Weights of a small GPT-style language model, trained from scratch on English Wikipedia.
Size: 8 layers, MLP 2304 GELU, vocabulary 8192.
Architecture: LayerNorm before each block, rotary positions, biases, untied embeddings, attention and MLP in parallel.
Training: 660M tokens, 5037 steps.
MLP neurons of a small language model. Each row is named by its layer, matrix (up: input weights; down: output weights) and neuron, and shows model dimensions 224-351. Each number is 500 + 40 x the weight over its row's rms, rounded and kept within 0 to 999. Numbers have three digits each.
After each neuron's rows, "fires on" lists the tokens most often at its 100 highest values on Wikipedia text that the model never trained on.

L5.up111:463541546469481477493502532520459537523500519525512511504429441500492458455494534495489494479520488495513463540530486543492427503496498466464487440573481497559529436441443493457500454496452545557390461567501506430527520576490553502482517492399547496489588497437401487477550449463534462484480517522524554496492448552444592512450432471500478588495575447494505543524494543516499499513457
L5.down111:486463477459531446579491478425541441445501481479534500382513505494509550430529490487461499494458486524527568501496506480551541454469523462481515490418556446461511445472528456549590488446505415531543549459499506529512436414490537489473497594464520484545522526432597539502464514491459555523474497517534537451517416518497457514526476523453526445495517543548364501454440490465486436475491
fires on: " on", " –", " for", "-", ")", "On"

L5.up22:538498497497473535519604550487484485495525541537586438487482453456579593511474503499501555458610503485530569528512538540508518470462501518473509558525496560532505476522431537558558428476525450452475507425579477499491468479523470554469525470427517573512471465466564527418412488469453452539468488521464517521406592458485555486456528460417461521517513466516470492468461436457517527519549
L5.down22:462460566528505459496426526557546519461543475547509496580505507521506442486530498515493548509574570461544481584530502520473538486534503436438476499553517533526472460464481513478516438569474504560521505534524528462532484487495554529513535538570457519532601487460514510434456529529503434435513498475439509421454431469440516480566512501490436435448458532475529519465542566495480476487521
fires on: "=", " =", " only", " one", ":"

L5.up707:478561464457452460477459493452521456474470466506539475527556539604482472527474468500526430485498530513464599488513453506518469490446499508465486486571516501492532490448472535449558444502538501522488486474506493550521471484532525550476532525476530597514599467545493521519473473476455469499458502426452485487524556433473565503447467426497460476523512467602491612458573529478528531551544
L5.down707:520485471522506526485552535496506436509485471542524507473493497552503489471461486553445537490563507513508468508505554481451473543501490491521556528559506564500426460546512507495443487552520564539462436447461453524482459476519512429450527503458537536447492494498525555466516509493513479490528555500494540538483490585515565526474416549562515502465524473525515552558532455490525482500541
fires on: " has", " had", " have", " with", " |", "="

L5.up1615:432551501491385499477453552526499526559499505499514463547563491482482417541504366519551525519519506505463441452487466492499529526479491474452442476615541510477542516477481548479538473486555486566521576496499502520469509465541539550465499502483483559488581510541500447534480413588526478526500511519481509560457483535453509549413483481502462443431510507523485524500539510495529555460552
L5.down1615:533497524517606475461501535525573540515488552538405414507519502531491487486415516545505445516549523498484489546523477456482581492543480464474478433533500449469589497514476509484497549474517533539477560576444580581526561547534459556525508460548507422432526420556490454499440503556586576490443504523469431479452513546448485527530468510512536474465383500552489538512518521507497517555611
fires on: "\n\n", " |", " made", " The", " were"

L5.up2229:525527509474472452590451572431497535535493515490591485503432486489512405535502443473418531469480479486518531467550469467463517523498533523409529573589560602481545398474444520427505452469536480435466558497495506453475516496518534475492430490474529513579481501484517500500545464501566475564524478533470550559524515573467531429451530522430489453451509529542461508445570493529484486456521
L5.down2229:460475505543509519518548494461505534532446489469492523490497500457495505480535504509538449419535534435524432503488509562495510519521497508525467543532485532500501515424520433520485447507475466550556547568546494382494504495482462437484498498447427488548505507454510479450515570477502514506438524446518449511510484478498537519539422497523468506532501488455589554515440552439516478566551
fires on: "-", " i", ")", " for", "2"

L5.up2160:528476559496557499455533481465488537442505573539448417479496482553505479481466484540442485477524524403566517537422428481491420489505479501612503505469509498548493503517466513520505517411541497425474482447509537551493400544465503543488479451535520454536494533566457434463516443510409436461534540478410425536488497516537541517461510499468512508488512476420525469453461451449470527484472
L5.down2160:453453423449422533545530519517488496497516447456549451453549532495463475490453497490495518512528495521493539494530463498488529511454460594392545459521512479460511488480475506511501475486531500565496533501465470506588532487568525514458497491518510539558507515462516501488422480468522488459466493471454495482490509458575522522540477519509487503360505529531436545475549487540431494475498
fires on: "=", ":", " Ne", " was", " |", " Ad"

L5.up833:566470484519553450471550521446519482533450479469499570508545451493456502571501608496575556449541500497533524563539496465572444550480438439473496476524503454503522488507497517441478456508430546442466523597499462504571495425505462503507484425495511563499499498504474513551439495488444480475489517476574540483435576425514541532496514490468505503504503458493504541475505537438517489539471
L5.down833:496523517468546533472474494472477523493505485532478499531394521526489425476504493537452480490503484522493530503510517463497508545536479473455506506468471511482521562536468447497460479501529505488544443461496457508419487416457464545511437470508519538480498509455454507430560514539552478494548429546508475517491517495501525482437484506558520605519483530495527445543535571367453488458551
fires on: ")", "s", "y", ";"

L5.up736:455447501457492535485516564480540537486514519507520377533475464471488455543533497501559471477479507466534455530505507477521489618480364475506439512540534490472514504520481569525474460487559582546524493514480467559519481508510535551483474471441462509523507501510519514525533489513442445573436515527487503525485448516444554543525439519504469508504529500537358463487509492501444552476562
L5.down736:497539577561554491523509529436491466470479516459547520471615517466481481514493529488497569495443456454523482544533507558508490494508477580600555536434567595479430511435583448538526509471517511448489474493514442421516487486479481472461413499579509481454570519444471427554468415525531553521532523554482577498555500519478441467487589492504573471464502525492552497453445446499538480515519
fires on: " Japanese", "s", " rest", "sm", " years"

L5.up2271:565554519518503525540485468543475537531489537465423432529479481522469533454536477530495441499490449471564439441601477517481426493483498490464506520474474551541480462415474535497497492439561515460553524579486507558508534502495498535524572479522482520501510560550429485507471526533445547554524523509462472504510524496448490486524481519497493444515511574540496520473448521517513522503538
L5.down2271:422380577466498547473551544583459461442559466467517554502570546507467506451515494517467441466540422509460535559474469466502560488535526522467500548499517482502527492525487529506502525491453492516440493476430473416470508570465511463544484499513536452456503494524515590480506494471498451427498461499486499526446546534471487497511529478479602494424514484554493516462511489467505475512477
fires on: "\n", "=", " Democratic", " Turnout"

L5.up2154:475483581530472324545465570578452507499540449566458461500453536622564439566434477487440524497572500462563531478540532521538473495475580558438434519551516503450495492531447582492587502471477497514457409572458520494587516550533526524483483494535486544498474523524499509597462482484463519555555541502518452553440535503509542493531492539472554469548501459482513497490542435501466459555534
L5.down2154:488513503473545523497492471577535540521496528457498549472487452423503428487502534484535444523452468553469500504475425485476452491555519536444496466463491549600521469489495463501487490509463423553531563434499451530410430438454435499577516519488536450484542562453486540523535531557549492482442423514521536471465521527493476536475523487522481546513477539477544496491525512553496520456564
fires on: "ig", " a", ":", " February", "|"

L5.up1157:479451494477516480577529554473515469506526543535519580534564482517492536615491582519503589530525514499537503527506424528496415522482553444482426549480508474464546506525520485510476458467542518469481438441488503499539530576553515575430509425454493539560551487541460495622462448520538525542529565506563552520468443489495492532518447523434466489545544516454527535447548550543459565490479
L5.down1157:512537441485490581523489528569550576480490556445495487507494526477490469557488535388520459487455497531531479524560490531530508482524540479454465477523538506484570460494458470490578519496412501455540488518520471501497408493573482491531592544558469394526493497456521486450478474455492503450457491477511466488493530445522487554479473497560544494509552471472445587546500434475424583505546
fires on: "'", " —", " |", "|", "bl"

L5.up698:530564529517457491472543528501531497525426506453533499445568507540508501515497476499414489528477516568462476477486409433470452441474437451449602521453411515509514491520572523439504517465498559546528463461482510516458521552539519536504517475473497569510511530560498508445532500525424510471462539502501472528495554574511527431405459452456487622465510524477493531483538488484488525523540
L5.down698:529496541478444514469529534492489477496539440548503544481469519548528505527434464541500509453494471530433549494528545532470478606457518499430492532549522497463482526540414496495481523547498380405474526522502442501582465470468560458492510481504457501502515519428543539575470490531496591429512474566501503541417460492514526523468561470534471494493435484540547418481530546519470482535588
fires on: " he", " She", " He", " Conservative", " Dal"

L5.up1611:479506503501553508607532462499543419511484492458466493511542506529536463500545516504484418478551596550438476513565487603517530534500466520536534527484462538456517394526549482527518502490531487441469544458488473400515457455489554560511472537477474483528459452456526510476557499559498516488515517508530558485443522541470445497508441486438415503555517491561517522496574509404473534498575
L5.down1611:524567490491431460477531459577470409503509548572482549485545432513464506525437469482525469493452537474539504414479445464506482450480503538535466521497500477506511602524513477570495506517469536530522538533512505459546501499528358598521514529493575537466482464525475470470526506458408477563540466526541554446534495453522490572550576455543534522437541459420527427494494436490550535503453
fires on: " He", " was", " one", " he"

L5.up237:495518481506435483533420553529510573552513517460513494463492487499489496542485436491495482505504591481515439499492488522476487445487433470461563503518507459516546507460493514537544454416497433441500501458485518628510511543577455540489501569458458452554591542596467532446507426478449506519473539501462540565450441514514510550500476497543457486460480510442500463470462498465505586447471
L5.down237:470509467454426467473529548442461507508484508558484451469519529422449540465455505497525442555543480583442517521466463491492504434441512548556498453502508549542469548543482479518447448486473573425532453503416447539509553456562561567457478468480547566481454491439512501479504506499545559482504470415542535542480449524534477463580516583479504520472557504459518552500551522490501518479486
fires on: "=", " |", " ±", " 3", " 4", " ."

L5.up881:450476581525511450485526506456508474507551478410536439490406457449472508599536503517510527565506525463494549456568530540527450551534534461446436448582563478467491523458476616541604441466480491476437517422580557500552446490524496491520535503434504487450532567457494570519478479562491476472534506459461514469492557449526516494450511542534418475543503514496480520547517519575540573467498
L5.down881:509498525487587468394495492567425539547497505514516464497498493478464485506486479447393488466530478451476456490476412505506536488502479488490561576521530485525508443555438500499522561560465438492546507473501476542497550480435489553463499469504520511510471432493514515496493492471504459490488516514472528518546492537545533532489519491483514557567507523499475508579555519532500520506459
fires on: " |", "ly", "ing", "ict", " while"

L5.up2018:501484480500595540526520467533455463514496461523497549463484456466463526573483544499559447434570553528524489451473468515471434475481467478528550514478459469489524512539554481492486420496532580433501572461539453484539424450444583475468490503478534458563507448476484475510518497553518423461553542480516592479524527494535494559529460489434443479456541516568534572548547499494480538529494
L5.down2018:503457466503517520506476496483519529503498533498464519527486562472529472509500531444562503551445512480519515562480496448494544585491491543507495586506479495519474543445436439464554451465495490520492469451504469518508505481495548510580464570515529386488509495540447514463545450496470513517526552557504517513509506543513517467527474488486521511518443465489479529561510540504429551436511
fires on: ";", "\"", ":", "y", " by"

L5.up315:473505539518473496511465496506490450538494501473459442534510477609487473575463474564501482416573533487518425489472473559440468459468471423512483578520590536493473520455507537480523476534546481514519455494491517603358406489369473507486504520513445529519526515475496537515426517590481506543507538435478485455513527505462519541476463496529503530518548503509506464486533441533518560518522
L5.down315:470535517505433496466534568500487498493525443542508492424565538503577500477567576483552586490535541485485591523500451471470539564514481468503485451461449519565534477455526547577451428491476483415559492524452473452523454516536545473494509548509474425494434467509490448463478513538501466484488506522553425512470440506436497500558521487462416518513453520515525533439511543516453473546500
fires on: "s", " adj", "p"

L5.up342:459524524462476529510501495533540524535433484495497518540428479474519488498567510569510470556487525486536508524536490570511420590478469495508480493509542465475529518577555482482440503489545557488533526507516481525551506428538496503512455518480469523489566503507528454495535512487501506506502501489477569477452421479461497488554451520472492486417500525525469486464537557489530483500574
L5.down342:561476436506480500512541521432494477462512529540439525493480531422489462519544496426567424527493411530507509508616421536527530506514445468486500548531472552481555460433457554479532514450423573406453497564417498453508481596432454528563474548498477426502505466493452532433494533543566460449511492537500470500506413549512470542486580498536492529446499509448518505544479501526487553483490
fires on: " |", "|", " instrument", " vers", " for"

L5.up1265:512493492487581493513564539425536513555497483513473510566540480512487559498478533545493435452506482499513528518536503430494493507446411472594514496531500498527499458510559488486483517501532512486539573609505452475473512491540520513453493478467474596535443455544558471433540513510475490609493497485561526446422573520492500467456423544474514484447446495549461480484539488413514536549471
L5.down1265:509538440439497546525471457470535544520494477462421526475490547547562506451467524493550535563485484467515527528509551521476556509481509456455499583503507451512513468558488542548596510431469539512425590476520494477526552500483486499506480535530531537489470487477528527511546455480490467538499512477596514480529509459474506532533481401452451527584508492490552452446471524498496499428449
fires on: "s", "t", " at", " uns", "de", " overl"

L5.up64:477535502566480480618500502439495557490484382526526482508491472534529474496518511585479450493496476519444550513474466493471477467491387496498569515492466536525521432520453505478523459510509548445519484446482519476504468511421534505453513504508500536555519475521455460443446494598551459418498532487540544437506558483517536446466522464532505525490512493538469470414522438448480544432474
L5.down64:479482539486496502479480510534482460531487433516577495511493506459463545502487520490472531564474521486530443381522483467573542459484564480530483534520514533479531430524518527467489545503554532514505522568483470461502510494549542515558450490544546513533431491445549489500521472567458488508560497516509482561534557510493419556508532536518480435536491534442415517547508459537521506486537
fires on: "=", " he", " as", " He", "op"

L5.up742:435517568545431540478429543502486473435502461489540465481464491528545533455487434500498458593520616490480492525456465463550494468423476548475568521453480553469500489489493526456574486460546494489451550558498434480533417500434468545484498448534546513529478560500547512542440475524535451548500475449472476514506520496498490476455455456460490447476484512515525507465515648519482539510549
L5.down742:498550495444475464487452573505552562542461488507515428462487515543485479532506559449506501474527505436596490488531494467470563515511504479481467515494507530482482550458473406570486473509511444484567474579517455559480486481402536525469484534548500486543463438502506487493510550468461511496526479544483504445564523510522512524472527545585534513560531516524555542543516529510502535477524
fires on: " a", " was", " trade"